Weights of a small GPT-style language model, trained from scratch on English Wikipedia: 3.61M parameters, ALiBi.
MLP neurons of a small language model. Each row is named by its layer, matrix (up: input weights) and neuron, and shows model dimensions 0-159. Each number is 500 + 25 x the weight over its row's rms, rounded and kept within 0 to 999. Numbers have three digits each.
After each neuron's rows, "fires in" lists the words (lower case) most often at its 100 highest values on Wikipedia text that the model never trained on.

L2.up332:441543516481467468517499507511505510504513511535487451507478564511501481492492474492531550458478498503502485494476490463525474517516497513530539506495494458472465487528475461485494538489481504520530575492511505531465487500523490485480487523504484558486483489508520500485496483466472467494518505499523557522555467491505500513529478487531488508492481468491459498505516492529486524503476519499503481537472491492549489533494477530513529456517486502480504422471510509515511533539489485
fires in: "january", "nuclear", "none", "municipality", "annual"

L2.up194:513531508500487489534480528533504480479479440515561492498469494503474446451509522488503493562489433517490474484520494487473488508505517491464535506523488475513502510517492562477495528527455471481494508529465529524505512522530489472526497521468474511504493502479509534467467493500538470528503514479520538509488476461536463464500491537474534500490501474495469538496499541496534473491478456509521497486491474508522503506489492506531556518528525525502463478524478510519502490530538470
fires in: "national", "royal", "international", "eastern", "nationality"

L2.up399:506501505492473532513515470489557489474437542457510520528485486465476473490453505504489506505462552520488473475494516513454487501504503497463535494502515494457492489525491539509495513502540482516491489463519504517478529550539495479499495430494474498480476503495520510478448497458495469509481520494529502489516504452526542508465524491535501535557490493538496524504540543483494528503488509502505506495497482449548517450461483488503520506516530526468488503490506491505490487493556501
fires in: "they", "then", "not", "there", "self"

L2.up349:480496463502467503512499535520498520558514530524487548476485518484465463519514474520500471523514531502510499504523506505504510480537526481529501469509497532491456464481521509460547510512492501494490527488445472474481486505481520510485534470480485511490511486512519474526533522484467463530511527496527505500515494464498465505407511532533497525523543512478505510464467478515543491456509494494467510535440530483501518533571511509527518469496515494501483505527507475493481496449513511
fires in: "second", "third", "first", "1999", "1992"

L7.up298:490483465502514525526522519444495493545505450504526514492490494505517472520485487523525494477474518529513508543515488525542533492502503468501505512495531457443536550510462507482562498501491539511466479456464544468496435489519490510505480554498521549519509480474509485497509523460518472491524511494480473483549499485454528495484513515457465519500540516506502543499467515489505533484532505476537530509492527508531468501477507480476506512478520492483468523493463519488525491502520479
fires in: "career", "games", "named", "0", "apps", "called"

L6.up63:484522533519540502510480490523468471518518495440469516479535486495462501479477483531524518505490495501478440498491441427528513514482492519464477536518518486461511504539476491523508482471492493531477478496481524538540485507514535549550468519518525510526516534511507539501499512490470486479479490494498503484504497507536524525477501499515518532526497526500487512499490526455514574448529530511512481509486480517506463470477441529466525516503531518492488494522515505536480496520484477
fires in: "when", "for", "website", "following", "former", "goals"

L6.up361:462511459507500498509528517521531517494514477431496440517485493523516489464491482512481506457546505518498535524508545506462523478453488482509533514481492507455507509507499498449518501512529484473514508501526554490496448490493489486498493524528508501523517481497485482505487500490503468522552516491485550530528560477511516546475491510503479489522479500463505496441517521482502460463524550439556488481503511508500505501477510514500521525536486475520477510528557499512533491488512492
fires in: "university", "australia", "association", "society", "website"

L3.up399:507488475526518483495528546461523474524501565514456508522507467489499491513481523499521510541492516491517548487490464495505495515511493529506515514486518484491510467501546546507481508491482453503485476469512521524527494480479501550502455483472493467467517532493488525482506524524505502511486477439469500481486489505514488530475473454482520510488511487519434501519471510550496471489486496516521474523498467449510455495543549507489512478513468528490530534545544455529471477513468504
fires in: "first", "final"

L7.up181:513499537472487485481512524494486511534474546495502539475496474503498525528455499532447517526481512502511521524532480524530486520463531499498513533518541536464490503460503499487487528548569517476482517477498529512546506494495500515527465485475507476467495493501531472485500506492433485483495481528498502472524509463504456518484499496485561502543509533507517476489483507425533495507498430502516464518489492476456501518496535537501491505490512545499521510480507474494477519474524491
fires in: "that", "well", "because", "one", "version", "note"